{
  "hidden_size": 192,
  "num_attention_heads": 4,
  "head_dim": 64,
  "norm": "rmsnorm",
  "rope_fraction": 1.0,
  "init_std_qkv": 0.0353,
  "init_out_by_depth": true,
  "warmup_steps": 200,
  "final_lr_fraction": 0.1,
  "batch_tokens": 32768,
  "doc_mask": true
}
MLP neurons of a small language model. Each row is named by its layer, matrix (gate and up: input weights; down: output weights) and neuron, and shows model dimensions 48-111. Each number is 200 + 40 x the weight over its row's rms, rounded and kept within 0 to 999. A neuron's up and down rows have the sign that makes its largest values positive.
After each neuron's rows, "fires before" lists the tokens most often just after its 100 highest values on Wikipedia text that the model never trained on. A number after a token or word is its count.

L19.gate186,224,178,230,209,237,173,172,269,95,223,184,222,242,245,244,297,171,121,209,273,221,212,141,211,183,239,236,232,282,260,245,190,218,139,213,151,186,201,267,282,184,241,155,239,205,151,175,217,242,176,187,215,191,184,165,201,193,177,203,176,178,204,233,158
L19.up186,134,191,199,173,162,163,198,202,157,293,134,158,241,156,159,152,170,204,248,283,171,249,173,223,236,144,123,211,263,264,238,223,236,133,219,175,147,213,184,264,196,230,191,219,220,145,214,246,252,218,196,215,214,206,175,250,253,231,172,283,211,222,237,250
L19.down186,150,171,188,167,229,126,179,222,185,203,195,217,237,255,220,195,211,217,189,166,203,240,197,179,113,174,126,119,232,260,120,161,193,173,182,222,173,224,175,312,218,304,161,214,189,212,142,214,202,199,168,228,183,159,187,194,220,251,215,163,186,194,283,252
fires before: "ing" 40, "er" 8, "es" 8, "te" 7, "ers" 6, "ten" 4

L9.gate300,159,192,158,170,252,173,223,204,224,229,204,195,238,290,284,229,207,271,132,162,179,199,186,210,198,215,185,138,175,246,241,191,152,222,287,109,170,243,251,243,189,216,166,204,224,206,211,208,195,173,181,175,198,192,245,229,167,116,233,247,194,192,238,207
L9.up300,261,227,292,199,211,193,234,252,212,202,209,210,207,217,138,186,186,183,119,231,212,194,105,207,183,217,170,165,172,232,203,209,190,184,160,146,234,186,207,196,236,180,181,188,190,251,199,179,171,170,181,208,230,175,250,175,146,196,245,210,220,244,211,211
L9.down300,128,121,188,201,241,154,166,186,275,107,127,270,193,226,221,219,193,186,220,192,172,144,160,210,231,85,171,183,260,290,195,167,221,180,216,177,224,185,180,239,109,164,208,202,249,165,187,239,188,261,236,270,197,170,209,148,195,223,154,236,209,193,222,232
fires before: "oin" 17, "ro" 10, "ear" 10, "ing" 7, "mer" 6, "l" 6

L8.gate0,290,203,171,269,105,135,219,209,193,119,291,173,214,227,209,154,174,263,143,241,226,218,190,169,239,176,198,203,170,210,168,166,154,210,214,190,176,191,173,182,95,228,182,226,211,172,188,190,131,152,187,205,195,169,185,169,224,212,140,208,128,277,196,230
L8.up0,156,165,178,312,194,132,95,146,167,253,191,170,267,154,233,160,237,182,214,228,207,209,155,229,204,183,183,198,232,135,221,149,244,224,212,201,250,121,244,242,224,203,180,210,180,202,168,195,160,200,283,243,227,189,225,190,243,219,161,172,247,299,185,199
L8.down0,164,169,147,176,163,196,153,195,177,202,194,193,242,133,200,195,259,229,267,230,246,237,181,211,113,188,151,193,267,174,168,223,161,162,206,177,174,217,136,156,186,240,212,273,150,213,154,248,173,152,254,249,218,145,224,129,222,177,110,189,188,214,261,184
fires before: "t" 26, "ts" 23, "ted" 19, "ed" 8, " the" 4

L14.gate130,158,204,140,180,168,131,210,213,213,201,212,174,229,218,203,171,225,254,213,220,204,241,189,142,193,245,176,268,204,127,191,191,232,227,150,176,188,187,162,172,134,208,165,231,196,161,232,174,221,84,224,203,136,158,200,147,159,218,103,218,238,140,237,219
L14.up130,137,211,122,216,256,183,206,176,179,250,237,199,173,327,243,207,130,236,241,222,305,225,161,140,232,217,211,172,202,189,219,263,218,220,145,210,184,219,120,226,213,225,152,212,221,175,214,176,248,219,230,186,146,217,269,258,212,207,174,207,205,193,197,238
L14.down130,221,171,275,196,197,196,152,178,169,232,185,207,186,202,196,194,222,202,157,184,215,147,172,255,259,205,160,200,219,207,229,209,167,200,151,250,204,163,212,263,183,166,180,194,193,171,226,234,141,163,240,170,185,214,197,149,177,249,261,193,233,168,233,237
fires before: "ct" 20, "l" 17, "ction" 10, "ly" 9

L18.gate346,93,218,149,133,263,203,206,186,233,174,231,93,232,188,244,195,220,252,226,167,228,220,272,238,235,115,213,174,178,273,202,246,179,217,216,132,178,126,175,186,160,157,153,207,262,171,185,195,258,184,206,234,172,146,205,231,211,145,233,223,201,208,180,238
L18.up346,184,138,186,152,246,178,257,178,211,186,195,168,254,227,217,233,231,277,158,204,193,197,147,225,176,175,244,263,138,218,68,171,203,114,273,214,200,195,213,172,231,202,211,185,238,227,273,145,293,183,180,213,136,163,132,188,181,207,184,155,244,271,225,217
L18.down346,146,130,168,152,210,254,131,174,170,204,164,159,208,232,195,276,188,254,135,141,201,265,184,224,210,272,191,225,139,203,201,230,223,194,183,214,148,172,203,234,231,184,164,147,220,204,247,180,219,180,204,155,151,229,165,212,212,151,223,258,221,210,127,124
fires before: " " 22, " that" 19, " the" 8, " to" 7, "," 5, "ing" 4

L2.gate195,181,141,191,182,214,248,246,245,122,255,183,168,198,166,206,273,209,183,245,190,301,190,166,223,275,211,180,202,148,213,187,203,270,224,187,198,240,186,126,175,208,228,232,135,205,144,139,211,190,177,147,125,166,185,179,167,127,196,236,168,268,187,166,186
L2.up195,131,278,241,167,185,164,197,243,216,209,178,146,264,202,191,228,268,245,173,161,221,284,287,218,247,238,233,146,120,143,190,181,148,181,156,198,248,199,94,143,220,239,188,234,270,179,334,230,189,211,244,217,121,217,204,142,173,178,215,189,205,221,217,217
L2.down195,144,285,201,206,251,184,232,188,249,135,153,194,306,210,193,183,110,256,196,215,208,249,171,213,199,201,221,89,213,248,175,199,205,270,189,115,171,140,185,213,232,134,141,208,215,297,188,217,202,180,159,303,177,220,183,189,226,201,193,217,259,174,239,259
fires before: "j" 14, "0" 13, "du" 10, "t" 8, "gr" 8

L20.gate190,209,209,237,258,188,207,226,220,160,259,209,191,267,179,132,205,255,224,317,208,172,158,216,159,169,216,225,188,243,218,222,161,257,177,110,166,219,194,155,184,185,275,150,191,141,195,169,232,168,191,179,200,209,208,237,184,208,186,223,160,220,241,274,149
L20.up190,200,204,234,219,205,206,200,231,224,217,158,273,242,205,182,217,217,165,233,222,171,240,248,209,258,201,225,173,133,211,193,132,171,181,145,238,212,220,208,214,216,202,182,230,239,195,231,139,175,157,237,194,174,243,173,202,185,110,170,203,201,193,286,297
L20.down190,297,257,114,247,182,286,175,239,180,225,199,232,189,205,228,241,144,174,204,134,132,199,134,144,232,218,251,277,216,291,173,185,158,164,102,258,214,223,221,194,187,229,196,125,199,289,191,237,194,177,153,131,228,165,140,188,229,196,221,250,216,177,181,135
fires before: "7" 26, "8" 21, "6" 13, "9" 7, "ag" 4

L15.gate196,199,209,155,190,208,144,129,227,117,152,262,193,165,164,221,151,215,206,184,117,166,218,189,131,170,225,217,185,216,241,174,255,259,196,182,155,204,149,220,300,175,198,197,124,196,239,266,180,245,222,210,227,249,209,172,200,238,183,173,208,174,220,218,225
L15.up196,144,218,284,212,281,172,221,176,161,196,189,195,186,171,188,139,109,153,165,211,103,129,188,126,142,258,220,165,173,157,218,254,243,237,230,186,161,238,224,229,258,187,186,196,194,171,275,177,205,211,147,189,203,188,198,189,195,118,218,200,214,139,214,174
L15.down196,111,252,245,189,164,178,166,131,190,175,272,227,167,148,154,234,166,210,277,187,212,180,249,178,194,215,198,126,212,201,187,153,248,147,186,248,206,159,248,254,191,263,205,210,263,228,247,192,250,273,205,274,169,174,146,186,169,246,114,288,117,225,267,234
fires before: "id" 16, "erv" 12, "it" 9, "on" 6, "ist" 5, "ec" 5

L22.gate156,187,207,231,128,202,243,207,245,244,201,232,231,190,204,184,189,156,232,227,152,268,185,236,209,207,228,222,181,224,263,248,183,238,171,175,146,195,125,176,198,185,180,155,304,254,266,182,261,175,126,233,245,223,175,220,232,244,201,158,179,186,308,203,213
L22.up156,213,122,152,145,213,133,201,197,159,257,241,141,193,192,168,188,265,213,206,228,130,215,235,229,210,237,234,216,161,166,207,200,235,208,140,189,227,224,168,175,222,206,242,230,244,229,167,159,169,277,107,220,204,214,177,282,228,172,142,283,181,204,200,242
L22.down156,177,224,127,169,194,244,174,250,212,191,239,176,231,224,276,217,156,260,175,166,193,234,209,230,158,218,165,300,186,238,277,214,149,217,176,244,141,147,133,224,255,227,226,226,239,165,90,174,165,175,161,199,275,263,203,199,164,258,226,138,179,149,181,221
fires before: " " 71

L7.gate108,134,229,293,296,162,249,176,187,237,144,159,223,213,173,165,164,276,224,223,215,177,162,152,190,210,288,257,132,203,189,145,244,206,303,156,182,225,208,194,214,151,215,277,153,281,251,199,180,191,198,214,137,117,175,220,139,254,246,182,195,237,159,194,229
L7.up108,190,213,228,225,158,215,218,163,188,201,177,172,168,205,227,220,234,192,111,161,222,179,191,317,223,236,246,216,220,164,157,165,226,289,195,135,131,213,243,164,161,185,188,167,280,265,250,201,151,200,255,249,102,219,195,120,206,281,182,213,196,180,241,247
L7.down108,207,164,188,187,174,217,197,185,252,186,165,210,183,188,227,254,241,206,100,204,152,242,155,283,166,192,269,249,279,237,148,171,261,213,252,161,168,197,169,123,208,137,180,226,283,194,273,191,219,140,215,275,92,254,188,157,211,213,233,224,185,158,238,246
fires before: " " 30, "ack" 13, "end" 10, "ain" 8, "ent" 5

L22.gate115,177,178,198,165,216,184,176,174,186,294,138,192,336,228,223,202,119,163,334,238,277,172,196,177,223,200,205,133,246,206,206,197,182,187,171,246,240,146,247,205,219,269,229,200,228,197,206,217,201,189,108,253,231,230,173,192,189,242,174,177,212,238,205,326
L22.up115,172,194,178,246,180,149,176,258,186,153,206,169,223,127,196,166,229,140,223,286,226,166,144,216,173,234,208,198,214,218,253,151,233,165,247,145,230,243,149,246,143,178,94,232,100,233,203,211,112,204,295,225,249,229,154,201,194,205,225,258,171,299,236,234
L22.down115,205,249,116,205,216,265,213,157,176,217,242,122,162,140,183,242,179,226,197,195,233,212,196,199,140,172,188,98,214,177,188,241,212,250,228,242,162,159,143,151,238,183,243,182,171,246,238,252,160,277,228,235,235,214,195,248,182,142,162,227,242,143,147,284
fires before: "ed" 25, "ing" 20, "ment" 16, "s" 8, "es" 7

L11.gate190,187,209,134,147,185,199,182,202,167,194,261,178,236,212,202,192,249,191,227,132,151,221,298,128,178,259,169,220,153,184,199,152,186,190,246,138,245,150,156,168,241,146,131,231,184,118,152,163,165,235,184,251,196,142,191,141,141,139,207,192,179,169,202,255
L11.up190,197,193,179,235,235,180,204,179,234,184,245,141,259,269,269,129,137,192,148,195,221,236,170,167,278,224,205,231,217,189,211,193,154,263,279,265,160,184,168,191,205,211,181,186,171,187,205,209,128,197,255,174,242,194,176,225,184,213,215,236,180,251,205,290
L11.down190,173,169,192,169,149,122,176,231,211,223,195,149,218,243,130,199,139,187,204,215,188,270,175,170,210,230,181,226,136,235,254,171,225,232,221,197,221,158,271,220,245,180,211,152,256,206,228,180,212,156,193,214,168,252,264,124,194,189,233,246,182,153,241,211
fires before: "ity" 16, "ch" 14, "ction" 10, "al" 9, "ct" 9, "ities" 7

L22.gate260,209,220,191,269,164,184,157,221,175,199,172,258,161,202,214,170,196,246,295,204,253,178,222,178,191,216,228,204,171,210,224,172,240,223,122,246,262,205,202,224,263,229,243,169,246,219,206,249,178,156,206,248,205,202,116,244,189,85,188,210,200,173,206,277
L22.up260,194,182,245,220,162,82,169,173,231,200,210,210,159,205,127,213,241,192,145,201,203,281,252,189,230,200,168,282,227,141,210,163,206,212,166,242,205,185,182,217,211,109,220,177,236,192,224,236,230,163,192,219,214,214,216,272,178,255,170,207,183,275,166,157
L22.down260,184,214,233,248,185,207,225,177,235,196,208,148,182,146,133,205,141,185,296,256,293,150,214,231,191,229,216,237,129,140,179,284,248,253,289,212,251,263,207,188,294,207,246,244,235,197,217,142,205,175,177,225,200,163,224,199,247,173,122,225,224,202,219,214
fires before: "ent" 52, "ents" 10, "ence" 7, "ay" 7

L18.gate96,186,141,269,116,212,233,205,168,101,201,230,242,121,209,205,187,192,187,263,209,207,215,240,193,148,257,167,184,187,219,185,173,129,256,220,185,132,182,177,175,213,251,170,190,242,215,197,244,225,233,143,252,217,201,180,229,219,209,158,226,124,194,223,168
L18.up96,176,162,199,146,196,191,214,172,229,144,288,139,198,175,193,224,122,142,207,230,132,172,210,171,197,270,222,177,231,184,265,237,170,209,159,129,222,205,173,200,219,223,153,240,265,208,180,177,160,80,214,149,198,222,210,112,179,199,187,128,228,253,145,183
L18.down96,198,196,216,192,124,184,237,205,182,193,265,182,189,266,233,233,194,129,238,197,221,205,272,222,246,235,147,177,157,190,222,238,162,209,143,207,157,175,105,145,156,136,182,236,241,169,179,243,181,180,244,153,180,155,204,194,281,184,128,201,167,176,217,203
fires before: "y" 17, "ed" 17, "es" 9, "ies" 8

L7.gate34,175,222,223,258,143,213,204,281,118,196,231,220,225,169,148,154,215,216,241,196,172,308,220,204,215,283,237,200,287,220,130,212,187,249,184,191,164,245,184,224,206,208,219,174,164,174,246,215,146,212,257,221,154,205,161,111,178,194,221,223,210,196,203,226
L7.up34,139,244,195,266,201,179,165,223,178,207,312,201,201,150,205,211,224,161,217,184,237,193,147,252,252,175,193,202,218,201,163,242,302,216,228,142,154,244,194,158,197,257,204,185,227,197,236,181,227,178,186,231,177,254,197,125,183,180,192,134,212,141,227,194
L7.down34,224,205,165,213,176,144,229,204,159,230,210,218,126,187,148,169,276,121,210,156,166,195,159,249,175,321,213,177,295,235,204,194,278,310,211,152,210,187,242,225,239,221,263,256,182,229,196,166,159,139,215,244,213,260,185,161,202,232,149,297,198,207,236,277
fires before: "ag" 20, "p" 13, "port" 11, "end" 8, "m" 7, "ack" 6

L22.gate39,184,209,179,163,232,154,226,205,163,260,117,112,189,171,252,223,181,192,180,171,230,228,112,201,232,145,163,238,195,236,185,228,220,168,200,152,246,174,160,166,197,125,166,262,258,248,209,208,207,141,198,229,188,231,313,170,229,166,211,106,211,184,228,241
L22.up39,217,180,135,180,239,189,123,195,153,199,221,158,215,119,204,160,136,214,142,277,222,237,179,229,271,248,258,288,187,200,201,143,236,228,210,187,226,193,194,139,156,204,238,214,215,270,251,241,155,166,110,256,207,216,171,243,215,242,183,210,203,205,236,214
L22.down39,145,215,231,153,196,160,208,188,217,236,238,158,254,273,288,210,212,167,186,209,175,167,190,202,182,193,178,206,198,271,167,193,177,187,168,99,182,194,169,192,168,198,217,192,243,170,223,237,199,190,184,267,157,120,273,171,192,241,187,156,246,178,213,215
fires before: "g" 17, "ge" 16, "″" 15, "′" 12, " " 7, "ey" 7

L22.gate241,155,279,171,176,216,193,202,172,244,172,177,208,252,179,178,176,211,231,146,191,197,158,170,168,257,243,256,171,180,230,184,238,211,231,211,118,202,217,193,193,202,164,157,245,189,241,155,203,226,183,179,198,147,177,203,168,132,173,211,139,196,231,205,256
L22.up241,186,249,186,106,303,169,180,148,201,142,210,203,214,269,244,230,210,198,197,207,160,242,177,198,194,222,188,238,157,190,182,304,243,176,135,219,226,216,169,186,137,197,197,190,276,231,203,192,244,190,140,204,183,256,172,127,80,192,196,191,170,232,209,203
L22.down241,138,170,185,190,202,142,214,265,248,197,203,250,242,189,99,213,246,233,209,215,151,142,218,176,204,173,139,188,218,209,193,219,151,127,189,202,215,227,269,216,236,130,209,192,249,206,202,232,199,175,174,172,232,169,229,182,216,216,178,186,288,219,141,243
fires before: "l" 20, "ro" 12, "o" 6, "ad" 5, "ear" 5, "al" 5

L20.gate165,281,254,232,170,224,223,226,303,186,219,195,189,211,215,194,159,259,230,225,141,173,202,126,205,164,237,167,179,206,264,128,236,181,181,165,111,251,170,181,236,226,189,178,107,147,263,166,210,145,258,242,198,279,207,150,225,160,254,213,177,192,161,115,217
L20.up165,236,208,227,170,152,201,280,186,186,262,155,177,240,240,166,207,223,198,220,170,246,223,214,289,224,224,179,151,154,232,211,127,201,328,165,156,195,182,207,170,233,247,225,225,198,164,238,167,288,201,194,150,108,171,113,184,144,210,256,249,176,171,199,266
L20.down165,202,206,284,197,185,199,167,186,209,144,120,227,209,173,205,225,142,243,203,210,217,205,248,255,156,236,234,214,139,232,190,254,199,156,214,262,186,141,262,271,180,151,203,283,183,221,193,254,139,204,192,160,114,165,115,190,184,242,197,227,220,129,180,247
fires before: "j" 15, "duc" 12, "gr" 12, "du" 12, "t" 11, "f" 10

L22.gate127,243,216,197,125,194,155,178,186,225,220,163,226,140,231,221,157,223,176,253,238,214,280,220,178,170,185,249,228,279,172,293,215,198,170,139,131,226,173,172,207,233,272,146,171,176,171,225,148,122,187,239,232,254,145,247,288,235,191,158,155,276,185,114,262
L22.up127,290,186,195,217,148,173,193,169,192,196,197,202,161,179,196,161,191,195,206,244,242,292,242,248,214,215,221,171,212,174,201,147,200,164,228,204,164,206,160,122,190,212,175,175,208,235,201,233,182,141,157,250,205,145,171,238,187,181,195,202,258,215,121,223
L22.down127,275,150,158,175,182,202,226,168,206,241,231,168,204,194,230,238,249,156,197,289,176,208,210,168,157,229,148,160,232,180,228,220,204,231,210,194,187,175,264,238,141,227,202,208,180,215,260,232,173,148,213,233,135,193,167,94,179,176,190,172,189,144,222,225
fires before: "ent" 15, "ence" 15, "ished" 14, "ents" 7, "ct" 7

L4.gate245,191,262,241,143,268,207,184,236,209,150,222,156,115,202,236,225,249,228,220,189,240,210,208,222,227,216,214,184,186,162,205,229,110,144,173,132,140,268,187,220,114,139,210,161,275,150,224,272,220,178,195,243,228,140,167,191,258,165,139,161,230,181,182,240
L4.up245,138,224,272,183,273,217,218,249,188,173,247,199,135,177,290,192,240,203,118,159,199,183,181,241,187,249,225,192,249,170,161,229,218,169,160,177,169,241,240,288,114,125,159,204,163,164,264,274,224,189,210,183,188,115,189,179,208,173,166,197,219,186,222,214
L4.down245,189,195,230,134,274,200,261,302,82,184,239,191,149,150,244,188,218,222,207,166,217,210,163,241,203,133,238,175,234,130,174,159,245,192,205,201,198,241,229,205,101,188,136,249,167,188,254,207,211,206,244,201,187,180,216,203,227,169,165,178,235,169,240,201
fires before: "ear" 17, "p" 16, "ult" 11, "erv" 7, "id" 6, "." 5

L16.gate275,200,140,178,232,191,200,151,215,173,246,173,215,190,194,242,257,158,173,230,218,215,226,190,329,172,178,204,259,237,283,183,230,220,258,180,190,196,231,190,277,239,223,260,218,150,191,182,173,195,186,242,156,198,170,221,223,239,189,158,195,204,258,199,80
L16.up275,192,275,185,235,182,202,267,202,201,263,274,223,215,193,109,179,211,214,169,190,218,177,236,219,183,211,235,204,234,176,154,115,157,235,206,215,224,150,174,200,160,207,233,156,191,192,144,218,137,196,242,252,234,229,205,195,207,198,238,264,155,249,288,219
L16.down275,177,196,176,193,154,187,242,223,148,195,198,199,192,247,219,215,133,156,222,236,292,204,176,277,289,167,237,226,147,176,224,175,201,163,181,250,207,141,268,172,221,204,220,152,195,230,274,213,246,180,180,236,185,220,250,233,184,267,173,255,191,248,184,202
fires before: " " 32, ")" 12, "," 10, "\n" 9, "ion" 5, " (" 5

L20.gate307,181,234,242,226,178,213,130,249,233,149,180,150,177,257,265,177,187,221,179,317,163,198,199,224,180,236,192,224,158,219,169,163,159,230,196,176,240,193,170,144,244,213,176,189,170,189,252,246,205,59,311,131,160,183,191,168,236,225,114,255,206,230,227,218
L20.up307,229,190,188,203,235,181,241,203,197,170,240,221,165,224,148,194,207,191,286,274,171,236,269,188,239,194,192,223,175,232,200,173,206,183,124,164,172,174,284,222,239,221,256,170,162,237,238,217,224,154,256,170,258,181,154,225,152,230,116,161,215,180,219,229
L20.down307,238,237,208,161,154,263,181,194,224,264,212,167,172,218,210,190,191,261,195,225,201,231,173,182,223,248,203,182,186,196,139,266,93,213,228,232,186,212,185,130,155,178,180,190,167,200,170,240,204,190,190,245,240,163,171,143,212,203,235,177,184,197,229,133
fires before: "y" 20, "ies" 11, "ime" 6, "ation" 6, "reat" 4, "ec" 4

L20.gate47,182,200,175,210,187,188,182,191,157,173,161,167,229,250,245,223,158,183,151,232,167,225,175,191,148,148,211,205,205,256,153,171,118,146,179,129,184,246,197,218,154,109,141,215,146,131,224,271,245,181,124,100,209,219,212,195,226,89,120,221,157,286,193,209
L20.up47,224,162,253,196,218,184,175,110,227,164,150,242,263,239,214,175,164,231,198,191,211,168,166,215,172,160,251,210,157,177,173,181,194,213,174,245,159,163,190,241,213,226,253,224,165,219,151,184,172,238,223,208,209,200,175,255,196,224,231,174,213,191,155,226
L20.down47,203,216,276,200,216,207,242,195,204,139,217,224,208,165,280,230,219,254,256,196,239,137,212,218,207,139,205,301,213,198,167,145,238,248,201,216,179,221,242,118,199,198,300,203,198,165,191,185,185,175,211,281,144,228,174,241,194,231,187,144,110,190,196,170
fires before: "t" 18, "n" 16, "ted" 8, "st" 5, "te" 4, " the" 4

L22.gate276,201,178,200,215,254,221,181,188,155,194,292,254,218,164,289,164,146,188,200,141,231,163,267,198,216,200,206,186,187,209,169,164,126,294,194,200,183,151,128,171,200,238,204,229,250,232,181,222,208,160,269,154,165,151,170,158,304,151,165,168,215,175,243,247
L22.up276,177,191,291,171,240,260,196,92,150,191,195,205,210,155,293,124,207,264,255,212,226,216,235,171,244,218,204,209,197,188,184,187,295,188,204,280,165,237,162,149,180,217,197,200,220,210,244,208,271,197,174,296,225,172,179,215,232,257,203,147,126,168,123,225
L22.down276,201,141,283,173,170,186,118,198,228,242,228,160,192,224,232,220,190,271,191,219,195,152,198,204,224,181,123,168,240,231,189,173,141,164,208,228,255,182,229,213,81,197,238,177,239,121,253,197,203,169,145,145,229,141,152,208,210,228,257,152,205,239,139,246
fires before: "u" 21, "y" 10, "ical" 6, "ied" 6, "ies" 5, "ted" 5

L23.gate178,219,207,192,188,281,186,246,226,234,292,214,188,190,182,112,145,156,144,206,95,201,185,236,206,185,157,221,181,216,233,218,221,173,177,295,152,249,180,158,248,213,231,254,194,191,191,177,191,231,174,186,246,159,223,171,175,130,216,294,254,182,172,191,229
L23.up178,234,160,192,157,216,229,164,223,216,265,187,260,279,243,105,216,253,198,149,199,142,166,323,190,224,209,179,224,236,152,202,183,219,193,209,154,124,198,210,206,234,183,210,149,143,185,203,213,234,132,201,273,272,199,185,163,182,186,210,226,176,97,261,171
L23.down178,201,204,201,149,203,182,234,253,247,192,128,198,194,204,180,199,186,173,163,243,212,199,223,167,177,155,233,213,233,209,211,164,190,169,185,183,169,282,208,159,263,158,242,205,236,242,257,263,138,223,189,145,163,257,201,192,172,217,118,187,244,115,205,177
fires before: "0" 99

L4.gate324,226,178,207,191,218,129,206,222,159,295,254,221,215,213,162,257,173,193,197,241,228,180,235,152,176,242,242,223,116,154,234,256,265,231,202,304,204,170,189,224,190,279,238,178,235,159,288,259,256,176,183,105,181,223,206,236,157,270,221,261,195,163,205,242
L4.up324,261,222,266,209,226,219,156,256,143,198,239,211,206,274,160,261,191,153,107,215,179,163,216,167,107,214,233,251,158,226,292,271,207,211,204,230,254,189,209,253,215,202,241,203,215,190,262,254,194,155,167,166,179,220,154,268,148,253,151,222,120,172,207,260
L4.down324,237,206,234,196,207,245,119,179,226,183,172,203,208,180,176,289,242,163,78,250,166,221,229,185,186,125,233,272,157,251,192,151,245,189,234,195,191,152,187,278,197,234,199,229,188,232,307,155,202,215,175,233,190,199,123,222,157,223,194,233,182,257,297,216
fires before: "\n" 31, " " 21, "-" 7, "ral" 7

L4.gate157,239,236,264,156,178,183,187,182,160,148,219,147,172,238,217,171,186,153,105,287,129,162,253,176,223,196,215,245,203,206,174,169,192,229,216,219,246,166,106,161,247,190,252,185,213,212,231,221,227,154,211,168,228,213,238,205,179,278,222,266,150,240,199,193
L4.up157,270,235,221,156,207,178,188,214,144,150,232,183,110,179,224,192,137,180,91,239,160,191,243,154,203,199,210,242,179,204,170,220,250,220,205,245,200,152,161,198,233,222,247,183,242,227,233,200,192,149,264,148,197,230,220,213,180,285,195,249,207,219,223,215
L4.down157,223,220,204,163,183,216,210,225,211,135,279,175,161,193,182,212,147,150,72,271,186,184,218,179,214,159,172,211,221,293,148,107,211,200,204,257,174,202,150,102,225,252,232,195,218,203,264,185,221,160,239,208,200,170,189,167,157,242,276,231,168,258,243,212
fires before: "ce" 15, "ch" 10, "c" 9, "g" 8, "ial" 8, "k" 7

L2.gate14,244,246,135,201,174,194,150,158,197,153,233,156,211,199,156,178,132,210,224,222,169,196,227,186,187,171,183,159,281,222,221,201,206,217,197,153,152,182,107,121,242,204,249,175,282,147,216,205,167,220,210,187,231,204,172,165,160,273,236,271,179,275,232,269
L2.up14,251,263,165,186,174,194,143,168,176,107,244,250,196,174,244,218,145,212,212,166,141,244,218,109,179,196,216,165,276,232,173,241,243,211,229,216,191,204,159,111,254,263,237,203,220,170,158,257,164,188,211,214,230,190,182,211,186,310,264,231,236,239,252,196
L2.down14,218,205,135,136,169,225,158,226,196,160,227,211,170,171,179,232,130,203,148,205,134,199,200,171,217,230,176,246,261,254,111,210,246,213,199,294,176,229,183,128,214,268,243,187,211,172,233,192,217,161,270,249,269,198,262,178,182,249,269,258,169,271,270,225
fires before: "e" 23, "ch" 10, "ual" 10, "ing" 10, "g" 6, "es" 6

L10.gate39,206,207,222,205,251,180,121,208,184,163,202,182,154,206,180,229,153,194,211,208,260,183,206,221,185,165,129,185,274,126,195,234,217,209,149,240,206,142,134,240,197,259,226,234,217,135,164,163,187,137,266,174,153,216,187,157,239,150,183,256,220,193,191,204
L10.up39,139,158,220,158,228,160,241,195,219,203,206,234,168,182,157,239,153,227,166,234,175,135,162,188,106,227,119,109,220,174,201,271,133,224,197,259,226,275,122,189,217,252,255,239,123,168,236,200,164,163,177,191,203,207,205,63,230,185,262,253,168,168,157,233
L10.down39,170,143,195,229,178,136,225,234,217,106,246,156,197,186,207,272,216,177,177,165,194,175,175,149,144,198,227,119,229,228,195,281,174,139,196,186,127,237,172,172,160,237,263,204,235,222,229,164,140,183,127,203,171,125,157,200,125,236,249,256,201,118,206,197
fires before: "n" 17, "on" 15, "r" 9, "ited" 7, "it" 6

L22.gate71,213,169,218,230,218,192,257,215,214,241,233,245,176,190,220,134,234,201,283,157,219,143,206,215,190,135,203,218,229,212,227,175,224,209,136,229,146,172,198,214,185,224,225,174,192,190,141,204,253,199,181,187,206,192,247,248,219,144,158,137,196,254,235,143
L22.up71,233,189,288,216,244,220,213,171,225,209,208,223,235,241,151,216,221,159,166,139,134,124,258,173,241,214,220,188,198,231,174,195,224,172,187,169,179,166,241,235,268,154,114,146,185,177,277,219,172,137,244,280,193,218,168,183,205,203,214,331,193,77,115,237
L22.down71,257,253,140,209,141,165,164,220,297,163,194,207,277,175,222,240,215,248,115,162,223,127,164,170,212,297,152,182,260,215,199,215,162,180,287,173,195,177,220,142,202,165,171,223,205,160,213,187,213,184,203,232,138,219,221,136,137,217,248,178,153,226,109,259
fires before: "0" 80, "9" 20

L20.gate187,219,186,220,133,228,241,193,255,186,205,227,181,139,182,225,155,201,190,176,198,208,187,250,262,223,222,156,275,293,218,246,188,222,304,207,223,220,174,121,186,143,196,158,181,136,186,134,188,199,174,189,199,204,188,138,167,265,247,183,238,158,176,206,167
L20.up187,177,149,196,246,181,263,147,170,207,235,260,127,161,203,268,245,208,229,193,222,188,238,239,197,215,171,187,212,234,218,128,188,205,227,180,183,205,222,137,197,263,227,153,246,148,199,224,219,228,172,280,227,211,202,187,240,204,194,152,152,259,229,155,181
L20.down187,153,167,278,133,174,178,161,117,215,234,140,170,126,256,248,188,171,223,239,211,229,168,215,261,195,238,208,278,150,195,200,237,187,182,245,227,168,206,188,128,155,260,163,203,171,286,145,200,200,195,222,158,147,198,169,187,222,200,160,215,207,236,199,152
fires before: "y" 22, "ury" 10, "ic" 6, "ely" 4, "orn" 4, "ies" 4

L22.gate347,267,221,169,205,196,255,185,147,136,198,218,130,147,208,214,154,213,165,141,197,139,223,219,279,172,216,211,245,238,127,204,181,154,220,180,183,174,272,154,238,215,194,213,202,201,130,140,234,140,170,233,229,221,218,216,204,287,110,159,258,192,238,224,196
L22.up347,167,168,256,192,129,219,214,146,161,200,230,240,223,184,201,158,166,204,241,301,136,188,219,205,174,267,166,223,241,188,223,193,177,220,218,189,205,217,238,216,286,213,234,95,160,165,257,244,197,141,191,262,230,229,187,204,215,209,165,232,262,219,238,207
L22.down347,233,241,219,208,178,174,209,250,227,203,188,205,155,191,149,197,185,191,265,167,210,231,199,230,182,219,310,258,217,200,216,261,254,283,233,193,204,197,207,227,224,227,209,201,193,151,245,185,288,181,193,174,127,181,214,201,206,231,225,203,161,151,186,216
fires before: " (" 19, ")" 18, " |" 11, "^{" 7, "ore" 6, "q" 4